python train.py --n_layer=14 --d_model=256 --n_head=16 --n_kv_head=8 --head_dim=32 --d_mlp=512 --vocab_size=2048 --activation="swiglu" --norm="rmsnorm" --norm_place="pre" --norm_eps=1e-05 --positions="rope" --rope_base=10000.0 --rope_fraction=1.0 --qk_norm=false --attn_scale=0.177 --bias="none" --tie_embeddings=false --parallel_block=false --init="normal" --init_std_qkv=0.018 --init_std_o=0.018 --init_std_up=0.018 --init_std_down=0.018 --optimizer="adamw" --lr=0.00127 --beta1=0.9 --beta2=0.95 --weight_decay=0.17 --lr_head=0.00816 --grad_clip=1.0 --warmup_steps=512 --schedule="wsd" --decay_fraction=0.83 --decay_shape="linear" --final_lr_fraction=0.0 --batch_tokens=32768 --seq_len=1024 --doc_mask=true --train_tokens=295100000 --steps=9006 --dataset="wikipedia_en"
MLP neurons of a small language model. Each row is named by its layer, matrix (gate and up: input weights; down: output weights) and neuron, and shows model dimensions 0-255. Each number is 128 + 24 x the weight over its row's rms, rounded and kept within 0 to 255. Numbers have three digits each. A neuron's up and down rows have the sign that makes its largest values positive.
After each neuron's rows, "fires before" lists the tokens most often just after its 100 highest values on Wikipedia text that the model never trained on. A number after a token or word is its count.

L8.gate309:154126129150140120129143166181120114151141136096112093114137079150123103106106133145135115113111116136141119168134149081109144100170135051158138157156167138151137184193149135131160134147136122148105098134123098101094138115139125116142149083138115121139156096115151092120124097114107113141140122120129168198121135131163126094165106096150141120103128112135143141106148117119115126106130140105072116127142094180184111133122115103150132189096176160105118116149160122123142142174109103116109161106131139089127123132102153146140112100114114132126079111134131143137167091132137138052122146103107144189142095095107154124154118154104127110136117122128142124151120168115111107131151139160115149123130108125140149101113100125168140099126135138103149103093112160123115103143145146
L8.up309:125128100108165131186138143112151139132146127114129166158126171154121125168137087150140114129125128141091112137131119122117114107127140133086129109042100146109122131112142135140144122114126102170099120168169097155157086151113086167101077122133103127135158134074128132115129114118088155189154139158152125147105167095106105165083142134147094155118102151173158117173165146137115191092139136148137182129138129129112144121135141132155131120140162125127089149132106107131086176118165138139144100137114166139087120091131106130109096141162109132124166142129176121126123095145141102117117117129157125161123128158090052112138115149130157138131153120126117144116105115135133103171120118125127162124117139130105151097155139142126106125103141103150158129124131097165139113142148104
L8.down309:112126120133134101103155133163101086118152100109177125145103125159155128165093134156133089109129102147101105179159153118134140163152133091181142126163156098132097123117152138084146114128145145151149125149138093119103142140141078124141078132122097123156115123135106123143144132119137137090166097099076198169146132165119135125155160107098123108115137117149094144110102104125150135065153100163118159085124100145161126142130137146112174119108118154127134079118129132141125103169156103092118119128165141148113085151128157118149104107103127121103123122141158168125149136113141167121157090127121141146123100101173108148145128131073116114090124136136140073175082130167096148133152133130088139140101126112107124082134111122115119126119126140141126104108093132133159161131123151
fires before: "1" 33, "2" 21, "," 14, "6" 8, "5" 6

L4.gate310:148176140126144134161130149145182129080090128154141125160095096167110124175132119163118106120096149081105143083153137107163129124140134131141115134110162175093169162185132126128125111086106138130109083093153137092148147089109125129113111149154131171100161185115130119106173100116116125095171142117107150141134149113166135120160105130121109132098141125132096149161121120147135130160148129124131156139160060104125113115137152128175151125103145128129151131126155135093152152120162112115114127094123140128131116102076120130110109116132122158099138162166159111131123122159143157135114138143134104138126121133114142148146155124108151139096139118137120161145127159090115110131117066150116108134164110130114169154120087162127121097105094126098198098099113090120086138129148150
L4.up310:124100135175124118121138109178148163097132128134148136120116108112130154122134106168118127103111129105124155106207115127082119119136104078167133119066151127140114144129115123155104148122073106136118085145133138143138139130176134084142137128177123117066151096140103089149133123138129125151165182103117110130159145164134123109131111126065106160140124114144136126132133175100148130129118134142139171112132056144123124091121105123140148152101166169135099119141111149141172123125108106144118124178128148105166169140116130156147132174116103124128198140122071143136137127127109163122107107106165126156120113125157156123134135121160189117127133145127100146123112154113077134141154130132157135142124131134177122143152098167159123109129120161120136129122118122121135140083153143
L4.down310:112142110127115136141149120131097094136149100122138124114127118139106136151111085118121149120159146092113116109108056092071142118112121126118071122119121118116134157114161164135136152107164120156126110144166117124145122122156110118142119173149146126140168090150151135144123132115133147182099111127083104132163160159140098136155168118112080097117160160134128139114134075122111150089152112123123180147110086074132126122186113162059117137119118122162132139139119108106146151142076151124090143128119197151169150152114130162144099109137101136140171100152144109111106165101138074178154147149103113184123109132134145139100118110134150117141131115102096131117161152115128144128154144144119142128099143145162100117111124139115072125118128144119100155132110099128155136133104141
fires before: "1" 32, "2" 20, "9" 11, " |" 8, "#" 5

L6.gate74:126125117158166147165089062152116112142099151146136118110123159087131190148076096165160157121116135159137098097103087145092171107114147117161158150100128143086170147085140150096110120120165100126112119110143172155102088134129152159126094151107104110105108149132169102137108125139117191127077143155100130139127115142127139143121083127143126110130143153135118111155138153142107154098124121117118140168135138127114106125114138156142152121125140160102126103109122154119095088111117154148136121120132092108108134179119120144108117097145140148132128134165105168155108114120081117082118147133119101164149116144108124130124037177138157130122123134100084114138126145123100092141094108130098115136135110101135131157102145173145101105133155148116087117110117126132117131121098138
L6.up74:085093105150152128163088068146107128122076155152104091075147134133147158116132117196122146131114124157120132093139117151099114122137143125113147099117129108107159145112127176139126116140133136143110096141111158165090104119144147121144126100092150120072120146118143095143108163119079153128106146152101173089159122113119132135119118132161105115172136170142119130148114153128117176170162120129107146129141151152128126101102175149168151095102109136125126119099117147148141090122113128139138125117143105114129121180097134143101103094111146132124131133127122122157113091114125144095116137145144117126165102130100118140157064156120141156097100167103066127183153131129102121100071121120128148169123114124112091166078134157144147150140117134125126145126120123137075109119108164
L6.down74:100122126092120138124093148134103137116099103163097145107130109208147118098169114183077097117127105142115164142114130140157100138133141094082123081124141111157098123146105148163107121137095128126082106165098102103162169120163124099149178085139172107117122118109145111116111164102122142122163141149174136109116127106125114111118148149116125142134114142117109117111129109088128169175135139114123122138115165133134149138125144102152123123081097113163139166142133137159161111110158125127130145119158135136153129153138149124114119100129214132121140116114128072148158118121191148109131083139156144077163128129107154133160141101099122145106120129121131127132138081118146143123122139123162120178108135150127100128116115091098158155104091147152167151153155113124103133104118101
fires before: "ical" 24, "ic" 17, "iz" 11, "ulation" 5, "ian" 4

L7.gate152:125162139140162165132104177143123154145141150087134092158085102080127113138129126120102131163148105110149102114080129115114118162087159118109123122119136139131135122121110146153082168114087123114120137143104133127151115080115106163083112144143155119143164095133131102091121108105179132145137141156134139186113123119135133118148066105110161164122120133124101124149082101116132132150134069095104148141175156102126113140121139135141143102163084124112175174172140132080103100099165114122132144134133067112162115150125100126093148130120136134104110137148093135115140089172138119123126107109123113143123123136072132129151166100125139133107101121133144109080134100098150097102133103177110086125158159121104112111145112108134132115157095104147130119120138117133095110131177095
L7.up152:152136124144155142194134113156121144135124132159126147158106129146116161103151118151190117112138108149139129163121153141102130111090187053112105108094106124152122112106103151143099128155134117085145122108114128126129121113169132148155090166151125137114134091047139162132134192089153122137106131147113121139105111152106109125159150167104103118118114125087162133129089131118132105117090134149125192110117168173123125119138105123118129088119127145128159121141134150139136074136114149093123126153097139149101127099137091104091136144128148133114144131103139124145105135111137136147109150126147113098118143155103103153121127105130122150123162180130108169118100124179169152118156129122127142131132141149158115127119107112121117152164125119140113184205153151135081172136130114
L7.down152:145166127165081092118200123129166123114133099135096145086136122151140116129159153152124164115134134106083115134118122153125116125111125158131105106146114121130104123115119092166118108128096162175122124152152163118130111126129103107155213097180119107152132124133129116172173095126133139109143135129121136130152111122130096144130133087145114125121098158147138110120156133166113163111171125115150153116125095091097105088146086168105118170106134087113156102118094144104098130145114147098162132099120150109155100136146129175165115081105114133081102124172111152090126157130113123130158153120122152153129114126117123152081103125138127135125133108095119112128116166113088120120100130072151087155156140134155096138105120123126131147086134154145143108063113128142126118102088122
fires before: " " 23, " |" 20, " of" 7

L3.gate427:128136159106123118147094111134136148134128112112074161142110151117118115111127141100107134126125147140062129185169158128142094131121098095144068126135175121158123193114128121148119157150153112148133126113133146139092110110129136117148134121077109147149113138118128167098118135112145122125090105121125152170126100111174148112181095109117087193105153106185142145185137121121144137105130137110088168147127141114144155109131143110124126111119127147135147153153080090132145134113115097127070098101098135139159135095125132168123114159143118112121122166125125111163129125164156129115100108150131131119112141176151111137120161124094123150119122109122156110127141124135122109177129138145108101130146109068053142114167118132054170120116137134113145142112136111164143126144126124
L3.up427:101131138131136146162166121144139169147100127122111139152099117135094120160178109109166071132124137110130126084176124125124115062173149103142143140103081161138133167095117131113120125142115125148105136131127143118162138123125109131086120109122114120154154174078121109109190139131143102106145152118136147123130152109132122126151087117122110133117121127170128114138148149140130108185135132095110123110169106126163221117133155113153174124125099104128120115138131171154121124086133105142160130108122189123141130136120116153100133154134130170120139131130129132150133106154124181091112132141122133154096128164127142136134110136098127055119127102137125148079107150115175123104111044109134100118169114146120146162106126141166155110116145136124148119100128133110095151139143143
L3.down427:150107123128139108106148146121147155142134161132103138142191110126120122150132132115143149133169143137082136127122091109132109113128105128108107129109113111123137128077206133113128165121106130121125114122087101130137103114126184132113103130091145109126179179148178151117160116158127136124100149111153110152111104120157083134167150158085117103131082116093152111142163133109124101096130114104123147150094149133091122102169157097107131140094112107179177149144137134157133103129117132070157157130113138140123149124157170155123068116137137120146135133134155146126125158102143091140118164082145200123118144123130113162125149133066129105139133178115132137130119155137161109112076156121156084127117122140148104146147152154111117153162144137137118154113095144148152103142155118
fires before: "0" 22, "6" 15, "5" 11, "7" 8, "1" 8, "4" 6

L8.gate355:117100141151135134118109048140141085156126106113123127147145111122149112096121145140104113098151136122101120133149142092148113140131102130165116120156179148158137075096146193088133104156133164099136106105119167113136172092099170157179151104142118093154116132186135126133140124122130149103098130142116097142143118139135134135157099167164097111125139127111116104121167135097122117094136183118114137200130065117134127116126121117142131094129101120095103125145119138124149089158155146126133106138158161141121136119134144110178141145110127122123105098109153132117155180105096129104147103138116146156136116110123186135106145150142156114129111088132133130128110167132139097099101109084131126180128122124100153141118143136127114162140113161167126104119087159116143129082088092
L8.up355:163096177125153184186140126136139121149138113151115134153131127143153145124120175112129120133099128149150129087138094104112142131122149107120142101136125141104153132108132178129137129109136139136174122120112142154118179102139114188094126113137110096146135119132067114142131108058122174112093106147121131116142086141100145161109118109122080091124156120134175147158127122121110157103164147096123107174167115185151127119110108145134135106151094162102107137176144126157157137115170110125144100114112139146107139097130133155133144141114135154129106120130119084136160113103110095147159135174120165127098089109124122137128123086130143154133087106133109099133090113152124133142122114118138127125149111182102156129097125111171114082167156084126132170156132165166092119144118142
L8.down355:106118149117109132094146130108083126127103093134142176168093117106142152145117114135121129159183143129169136099114131127126126166135164115142126089131144110140095151162152135118107110105138131102134157123140109124070123165121131136104096114118156156139126163135119157128105164140140090080106099154094101096106140165100085101177140154083147106072181137131229160109113114117140123132086139120133091128121125102168147137135160128121128081154159139138089173131145115156083139104082126108125103103115116113125112124055086146108110123160089112127130117117145135087138103141121139140143127105153134092138129105112144110143124072117153132124162121117158137127131120112110129179123159147099132133135122125103130145124110114170134129140156121104117113109142127114157103116120149
fires before: " |" 49, " " 29, "–" 8, "9" 5

L8.gate135:126134100101117093107107176102118139094129146136126156147070126139118101109110144181146123143151121100061127136133141137149150147128061084124139124145153120140086112144163132085138146141144137149134116186106170108093173163055142106084154134117116111150109140132135130117098104127109155120105132145102149139167111119116123122140155138142119106127135101159125094147089126130095127114152170138137109133119151114144116128150148148083083122145155123117107107115147129126144138148117138109114093182134160140177146159138115098115084122131102085159113136092147102106143150126101141161131157140133147108167147136099160144069138144149121151123097140133167158104104133141140133144169127098130140119181105147100111125152099089057138116109112136104136111095137148112133134141124155
L8.up135:110119113099140124118182147109166120140136107122147126139119111133061099141109094155151103148117109143126138144112142112161122081131151127146124133091118150131127138165091114201133119118100113121144082111140105127138092157110108083082185092153131138103160149066105140109092164153106093146145158171131106157155176116117057084151077066146095125102091128142120106116141141145146172136133139125127126137152120134113141141134131109129114146170171081142102176149118163127101143113107132140122122129136159125136126101144166161122093122136141110112161149104134160082139122142175136113073114126177164122115115141101124125136118127139118116111135138145141156152151161097125125134145145149114158132147164111134146134169129147135132132099110108108143132120109139094100119151147122
L8.down135:146120115140118130133131129102128132172092124122082130109164130120127156153158097102101125131122083149155184146141133164131116109110175105143127151147119108170085178114123093107117146148136129158117105108106088114128141100185137110101077171120135168148133119123113114152195134139152117115155132131149170153124123142115121129127158129099161163149144139106112113043100173143155158103085093119133146160144161172130125115154100111124136124119149192121155102155141142124147138161094126112151149110142111122127140143117138115145162145136124165128137114124178173149116160144136087146143121150130129148117124114126183141191113061155124141127107116141112115133091108118096142113131142128107107160092093151170110157149125124134121144151109126115104128137135148151124089112135118
fires before: "1" 16, ")" 14, "9" 12, "2" 11, "8" 6, "," 6

L4.gate447:128112094096114131142126156106101117111146135127129094113151160142184122142138161105134154114115159177110154114131120122134100144125110149125074126072111071128128055122121113159140134136152129097109119129107103135120137145141097123146150117062132108130109108167125143114058157124147116157120087170135109104099124146140093124149142131143131132125134141134146142093138150137135143114128127141125108110072146134130114137132114149075092147155132101158106125161143078111137149119080135139077144112085139152094123159152135153120130085123105110127132118107116142130121166136158078129152135119094119093136107094163105122127134099133129109118153128089146123140129111111158121161144162129118146151098166137097099082163125128123111079140119150117075112186107119157149105178080124
L4.up447:139113110074162134161132099155137152101196135125149108130096138180133145124111109117099094116148136115121144104157125150148121106124139126138107119108139143104165160144143157107102109151102114160126089113122141097103128149131138147102122144130163122110134149115111118103108131143173123116113114141156132113131104106125108125109088207140123106111143194147141123120101146157133129131163147157096116137128133118153170163123144139104103093128064142137144125118140186132112138158117160137112133085120100101106156151165078119135095167138149110123115141150160127160144102165098112111039110116145157123141128102168134150090130105127085165092152128143107166130093127146075147140130147086147067146105125148114126155121114111135099133120166139116139158148125121128102129105115113
L4.down447:099108106125090135089115116148151126094061142152121138126159141100128132129133146127100110116137129135128165121106165129133114144134143141134115120096141104120114119136101122130135154128165137120115092148119149131168188112143128133180197109120126142124117099162098132125105134100107150126147138114108120102156112107149141136144169112115084149167141100129103138137108106085151150147139141102151119155110157120075155159102121124204146112119170097103113110183120116131152103130092116130140151142099121155135139152112147129080147154103089146120102121106101104134117129123175129120186124098134079080158084098139119123174139143152095111129113124162143138133164141094174141132093112137109159168103128136127061134133165106137173129116135151152160127097145160091129145112130120
fires before: "ic" 18, " of" 13, "ed" 10, " |" 9, "ical" 7, "-" 5

L4.gate492:129087145065138106105122099168146114121140134093092151112151137154134167129137110098147137138127093148138165110130146137144134196100130125137094165140163090109108108135155131128161137115119128101122129103105117142111113137112095112121162186104150148142123143172172117110144175144134115136094119108106112138083098155116110147138088142109148120142133129135154093148160084122105134139169152162137089130078111100136091165095168091092112096165163115116142160148131093123092142131102162095087131108108129152130157169170137137140122113137091105162134121149134116135130131155137146120135135115124166091162078116153123112112104129192111122126100119113108115143154108118108078138161127107129146143121095149134117120179120100137069150110098100113099124148147132147129131134116145
L4.up492:111124098131102135140121099101079148157166124126128093118128163124131100136160106129093155176146119141164156133103131169095139169095134107115138116116091114123141076080097143176118125072152137134095134125118110144097108103162103148165137110140139086132154080124149097120136141116142179157101094136172087142101154138106138132151136107135123116127128146145149154156148103108110114136158120126134115137091154155132167134134123183125110099134115169132108120155135112079091117153101175131099127092106105162138125133154109166082114120122126107160099121114096109122121134091172102147135107157127160105111173128175130100108117127120123144107130101122118129111117117099161151166136142122098137157140132116116089085116136124103130140146101108135093152200158115085110138145115152
L4.down492:138160103167102161121091140088122107121137125185095132115125160142162140111113095114114121158137071125167110142085102131126125129150102125122159125164047133072157166107152137130118131108117106120169106149138119147148103137110128124124125120135126134145129062163159133124095119147166118143123151162123135139131132116144140099131140094129110122112111137156175103120117111089113146177108154124105117173121111136142118156163147166127135135129094150111093097120132115106114118142137075104135160129119102135113136099134135136091124137114121169128142132114090132135098128142190157125133150086145075170119155110084151094142168135118115076160157092158126171123101151107088107152149119145079165147128126131144119093099121131147172136145140154124127142109108108133081156122121111
fires before: " " 46, "\n" 18, "1" 7, "9" 4

L7.gate242:110114088141143124120148126095127114127110187115095128143186149115149120148171117118131129135107110149104129133069118095136102121086137140113109094123158132147131108127133112129137137098094122134119107138116079083096147134110105108175105122100146098081152160163140125146140116104165150095113112093123129134114125133105103155105115130160140146151157152143169141095133120159165093109131125083135161116144149110108142133122125118133157147147129092127087126167132133082097132106165120123121126109132116126124151157148142093130154094120166126107172099148138118103119151170104137059136136157115129160123153118116146138127142143168148119160108140154141110132152099139155081200112145136155139148098155104127125083180123135120116114118127157156099134136178136070118145093198119
L7.up242:108104097143134138147117148095125128117127151140083122166171122159151150111132114144116143074095153131137138167116085132145095155119144125132098151100094140117163114089122153109116119092144127132156142147126116124131138131119080131142156123123097119113147115132108140164146078107121183135112099140160108135137114135103134136114094173139114164111153179140163148116130149118121131104156160127102166175061118179106161117166101125142121112100147116166145112164158102085133149166167145110103095086120145179104123137142160150144150120126142131149143136133118113103145179140148071125127156179125137082128172110151094158122151129140143125130149154131135123103116141119107124148144119111174140131103110180123143086150100096126127093137137103148110139194111133151090139118121124
L7.down242:110100139136126171085160097117119137135141121150116129146098137120114130111094107124123087182154240106140131116145099144130143131158130149153124116140099129115124117089094107121164097156162173108117119154112136142141124136152187109106159144130148146118116138122151159119131123119116126193150097110159132165120109131166148131137138140097139156149107121141096110127089115107103134151098111136088127122106144113128130124120109117124136135116110133160158089119099071137177101124123128176147122114123137110127089130142114134145150138147062071148114161119099121157146070120087162169110146137123112159132096128193163119152112142125142122157126134139112120149130139142151140123176101177139109113138107147082101122116140164125126132141148143133119139089128136103126117187146116
fires before: "\n" 36, "-" 14, " of" 6, "ic" 4

L2.gate120:170133126188130149128126127126194143157127110109131129111143126095128121068182152128124131132126127133031105127106098127132125129115128182181130133175127128130133197126117129131127093134129157131078130120116126139127145119128130079128105149147123128127157131134120123129115100101101185144144126104129128145139127127115089130130129132122168207127159128172126102107122129115129131111128127126139127127068153135065131098098126128091124081129139123139133112155166130172128147119121148129145152152141131122142126164116127138114080116107140129125131166095130130093149172146168130128142111156126147142135109147071129184165132144135153141172127125125157084128081124130127131127118092155093134129178120167124105133127133129128165131128126134124127113132062119083129129158131170
L2.up120:105143129133183170123131126132135131097125123076135124175138126111129165099122159125124130129133127128088088128087125126136129129117164110198130127063130128130127165123145126128173095129128111130103129107133133141125170131129128106122073128141129127127104125136153122119109131173147150117084128088133125140104133130069121136130132125080130132125102097111125149092198128128127128155132126128138125123132143131151136100176185128118135154128136080096131096094066126126135105127125152126138146145123129131110121128142132127126089129107127126120150154155126123102183108140113126125156107141123083124106082081119130160168128168111132134117126131125173136122154119121109128126124235140101133105106168121173108130130150130130065125131129130067129112133169072124129125063127131
L2.down120:148116175126106139136156107108152103164136108115090128107143138160171121103123147134123144134108097155116152119144129119117130148136130147109143132124178133111103105135111117203123123149136158095168115097171168137143127166152132117111168114124149137124156146107131109121089140105115087129131099149125121109110157101123118112140103152147148135122138146108140140103154116115140149124147120086141100124125125102143139100156116169144132144131138102152119103108141128107156122103117107138135092110141100127068157102123084127117119181141160124155164114132136105135113124152144107096197148097126132136197132088127162137094131129206160144134110125153123128099148124131113098066148159103165105162134142166085121134107153133155175083122108131128190153132175088107107099134098142
fires before: "ts" 19, "ut" 13, "k" 7, "oc" 6, "h" 5, "onom" 5

L6.gate121:123133134150142134134138149107141127140128126102153142179115157125097144095162134091146117168121095102137110113138166132110165070115136116129138129105143144094140080139148087112118160163133085114106148105146100125144081111052113118079093122162145164185134097104145122134108127163127121173118137119189081147074174106131108124156128119146132159113116132159152121135159110130121101113121108137121126127159140116129097114132125133113121115109160140116138164112131142104092062101131154100090103174140126157134163128115117104113121102173143167162141101119094076135143127158138165115135149162139169164166123082112141097166134151088131129131104144110123167142148120122134127115154110139122135143144144120127139151128098142080146138134137161142086118132145120098091113102142122
L6.up121:141151157144124154140135150155111143162138163137140128103115138158098129156122115099114124142100151111084165081103117115175133109120144109131179137088136114103143128132123157097120141142114117119116169133112150125114085138191094120099124156139162135168134134118123147117123149111096117126140129146115131147160132108104131118147106118102119119100106170139111118146126135096117125123160105159161112118170122138161159116090162197165159115114136130139156103137123148115075156122154065118145108109062125118128119153147104140075125129108133159127102109152152174146133160156125104131152157095140127109110110136126093124131130157127158141092153105114104126110132132121097123148126142105113095123156082122114121190100169065107132113121100170109152128102178085164120132136172092
L6.down121:123095106132117141123132150132089126155087122139140117145118098100066133108178090135118147173122137122124147110157122146138088131132137112163123097149115153119132161143118124157153151149153149116142187108124157107136121116166143110104124105148120140144139148153155149128050109127164175127095126112115154102133119169150171136139121110099142099085110175109175147097157143083057108130130126192144139124106139143121113133129150115127142134115124140104123112105124114118120164121123135109127155164113161124115153107124140139133117185099089149159102132157127194154111185131115153164112120138136113147130094102138122114127134167129148112142184135101101122084113140077108096130150128110118113141162129090140112135088143121128179135136151139152154135084164138140150121129127161
fires before: " |" 41, "\n" 18, "fess" 7, " is" 4

L7.gate502:102133127130163102119116129156131141104129127100113124124112138108157161138098115162106153156140113099163094127119088144114132173127113151134170128120100120121117112129120153145116152116120160145057102131128102087137126134135139118161125160182169155130174121128178101144123117128142134116144155137103088171120094132125144101130104187125109111137103147103091129116125119159136091089151137116133106070112148134074121134143133124078097143129090142086112099098124140068087123106118157140159144135115133141152070119119145107143121121129121157131131120118110127179141120148094096158145117080166102134154150085167158127111123138103163092093148105126119109110158130161161137099124163112096092131165124135097108145147156122135135162085121125138132075160172103128119098117121123
L7.up502:112158061127139095122128174102156159114105127067136091151182129145139146114118134127129135094123142146124097130109128114143132140117147170101139136118104121143136082175118121142109115096097117125079157160160119127124098131130137134087095192138162137104163116088135126158128107133141169123159104140113108150090123149157120111123162124148102129104107142130101150140136165163130136128116105118119119100133154152083126133144130131085127167148125099102157097113149154152102160070126104154161135146097128141126097115055153132123124134102117153087162154086105114139153122131120117116131148128109110128125139091171150122116111140066150113127125133118150119096170112114151151099112125138075075106143117141125123164151105139128132110124121075121151116165117083133128086154131160
L7.down502:144102121107086121157128120121134124156124106125173142138141109100173107121132138110094088158157124113136105135125116156120109130116159111114170115139146094122126148173129148122173092099145112139184136123172156165124158124124152088116113122110129134137139146103099110102140127143158113120155131175127117078155132096054096120144121159116139185097182101132169107127138138123115099144082152107141157150109118133160185137130103126132153108096101142144097120099126139171166094150101135102128117157148141118083126149114107165131141167137160124106108106175143134145093106149121098140157140142168129122105090116119152134149126079165181131100128082117150155128133144141115117152114104168115135144109116061099132155125094097114111141108136163137116128115109112124128168111136130
fires before: " |" 23, "." 15, "–" 5, "7" 5, ")" 5

L6.gate212:138164159117143141133127102091137088121165158108150166137125162156146154164125133095155152081105126122171126158104104129166118130116115099151112156141115125142130154100185087101149094087155103122148141112136114115100109137130118168120090188140135148130163128154177149083129100128157150077110132194109112116086113130126103090111125148138150129154103179139110099126161103124155167099123145111145166147109130123097108143143094135113120105143135113125176103147110123092115136116189122165173116136086130128110121131131132153127101107154115131187125148124122110127151201132113121137134111151123091133139134081130107123109102111140161124145150112091127143132107108130098118136144139101123108093129105117125142110153117126143121109124115145148116126147145154135181110159080082
L6.up212:108138137086086127145103126084156089093154146101131171130159160120144145128135169094129180090113149116131120150155109122177139149115123180063107096124150127125116136133149070116099110074141102113171146135123117117092159124160144139151108138108127132108134097097139165111124089111119152142121139151111137103146123114113093127095122161145146150167165149147119136131170125120146159131116141122122138175107120133114106138105132119121138101148098116151169118134109116109147167134137127127150099163102126137136108133145136122152117154114132154130134125170122096139166187149155117125149122150149052115136127073132087127141120091117129170178124117108117149143129138114131150128138150049112152109121099112125131132170124103170121114107115148134168137123088172125151122157080114
L6.down212:120129104098086141110110148116160093127126106153119162113107126103142130141129155090120142124113099113129130123168101123124124139128107150063153091105118158121142114165103114138100116115139128122138145116139155156111114086140147119182130037083118127123144093083094157152131096123117142144136113121171103126172138077143115161131146140127114158116173136135118152112172135145102127131111174157132132170122134149116121108102159118136156132107126110139155121136102119180136141159092146127116124123114114109135097155139106106103183151131074156097102100142132128098095143155158132103102128147159135108138143155139121125148137084125116141158090133109131118133156191116148134134128125098131138125137100130163100174153103141115121137107139170124203147085111170116166169134152160
fires before: "\n" 30, "-" 28, "0" 4, "\\" 4

L3.gate375:134127129128135128127141125133115128132137126130038127123129128124126245122071121086190130137125134127126127115136132128117124120119130145130196134188178131135127130012119124138079129123101140130121137098127122127127109103128126121113129121129131109116129121133125153124146134143113139126116138135130127133122129129124119137127135167124157060123133124112133127143065124130136125137131128118178209121115193128130134227131132126126129132124107142121125069134114148152184122119124105114173129139121097115104138182122134133126110133127116122130123120130127109123135129117136132235133130135180114135121127122131149127128160123122127167128124130121139139108139110126116132121129094140128122125121136074112169143126123128176141107128138117124128124112133126138134126129125125
L3.up375:143120116125131106123142175140130132121110138129172124129158135127134183119016164132134133132129126127118133126122133127115124148146111143120002126055160124121128133108123129124091123121115131128134133125126082122135163108129129124120116130160158123104140129129128104125158137079046123121132124123134129127130152134109125118129112151135137153134134126114118115143139148129131125142128124118118000135134132133117172123246132132130145123124083143125108105121124083144170131118129142133160129135115175145115149152150130122124131120134134120129133126123125114123132135130117111107112101126085130132138128135138123138132139123127146145132128135133133126121125134134117127130127143117177119125136130088189099118132130123196125093131129144129135123122137133133115126128129122
L3.down375:137110114124123154109180109152158156135085106110153124116197135146154134129133068120088116128127161107107142080134140098125151074170111122108100119130164139071124152145087118151076134129128123182136134139169092128082151167150194131148119153164161125116178123132108116106107140133113167109134111101121097135142168123110136134140110141120099124172102106141070122137113095126097138069101134094108127134166139148129124129158134140129117102156102162096146113120116133112135168121104112106128176129133136118146107127163127155144136171094118114135086166163144115118142133101146091160150139109115103153111170128128129137093096105107098128119118123118168127103150144143143085139092133130157120105146125120118139085131124149143113125111105171140120076126116141115137108106120112
fires before: "ts" 21, "ut" 14, "ies" 6, "onom" 5, "h" 5, "k" 5

L4.gate76:106193139117154133138158149113128133138141127125143166145119109139136096164068132083122086084107164094096128162182123117166101104131151109173133149136158149154123138134222125094138109092134088158145129106140125104118137181125126133054103140112118113076137147122145093091114132112112112068145144125131112142159127096100146110099146141134175120148186180114136094126135128107115121133146134143100110111132146128108125117149162124170141144107150076138117112135083150106137126115153115143149122097155133095127165146141129109117123154131102151112117151169149151128113138147101134089133121147137157145151133092074182152120129151105142132115145125145139143126119117148136097127115127129137119122124115116099141158087122145156140153133156149158126107114143134157101121091151134
L4.up76:102095155146136092123140136115134113073138135146106152140124159117132108107153132132121124131140128127133147132136096069107096116142106130172092090137104158090106149116120153121141127120131145174169144142155110150157092129125135168144117112152123072113127162106140191134050162134106101138113126079131135146172100132133124095118175117123158185102085100109146145128124117140129134103117156127145146146147127131148169149148098105118106131105132173111122157100145133136082131092110085153122116156111140160107134112115150132129122122094113155141105121151059154159117169136136142181129074132078121144122170128101130111125132131082143138138160130122139112126132154101155146138138090114136111119138152158092156140140138129106120108154094112110198136104133116160136153136122091
L4.down76:148106134130179063105142177099128117108179142162071178121133136118145140135123154098149113129143114105133146146161086049143114105120127114139064105132111140113090149081110132129148120124116132165116128108152127152183107154120109132110092152147148160117145153134114145146082141145151100125103097085121095190145078107114149124110187109120134133120114114085123093107126112110154132122104140134172164132135114135126138114131097144126114143126137111147129170126131122119116099117114097124130127139128131132119143139147132113112097143117100150147119088153102157132127189144138149198139085114124127119174141103091146125144150130116140130156142133116140106095160105134132128123136104143166124141104156151109141138107178129114101118119117133121156129143151114164165200120111108
fires before: "1" 31, "2" 28, "0" 12, "3" 4

L6.gate179:147170144209132168141128131146114116140125116123144117168115108122090161161119116103128096123099117104166116082104125140120116094123167107113142142134095120088121115097110159121073159151108145156122118147169117159143112128093123132140084139119112150157150171111123114120141127163157114124122162104147144117144135108107140092141097186140127117129114165125082117118128148156111143124149143154153090126158153171126133094116145124148182105107120114106136147130126165113109070118179127065118134157109154123161127122101076150098126121152160145138126132101133119142100123158100140144110143175102120118122095152104115170139103140128142152129131171112094163086115155132088123079109095129101085116125158131119109144116123128134133138112184135130158140146110117097092159107162124
L6.up179:104139127116132102138097106128127114103139152144105118104141104109100113123138123134133161075178130138099159179106094128134159157131126120107133140093167194140126156101142160083143110170140117107130122126115142135142131130096118193096135119157191157122120132135127149106131123059152151119123138107129101160135108151114150103101121139156140086162157157055156101137123071127133129117142113129148164092121130084124097117165135159112112126087140112131130098132151120101146124130123161132160086129145083114108098119127107101113106115122092155122125156091142093110099149117154095111150129135122122111152163109164137121138141086128100117135156145143099128175121115103126134139112119110173121148116163181136161117095148139111152166172077162128127130171134142161131110135115117
L6.down179:136147133105106158111148146149193148089088123127143163131123133087137140112095143146129133121135084133111108135119114163155114115135116154125118153186158118119121118115119162115112138109144168137118177095115146129103138114110116122107161177131095140163166130147133110166086153144127106094122148124152150116093128076123138114112123111158135137124142141171159128083139085178135085129131131144117126163122140121105103147138152133150127160151129140133127150129125109153134131095129109130099142125122182109163148102105117126109126132126184132123112142119147144091126124116125148128136155115142148117146164142111157060136083125147089124131108138181107090158117160104145114074139167118142072150107122110134138132146151138088149158076163111128150188111112174116084188110131146
fires before: " |" 28, " " 14, "0" 11, "." 9, ";" 7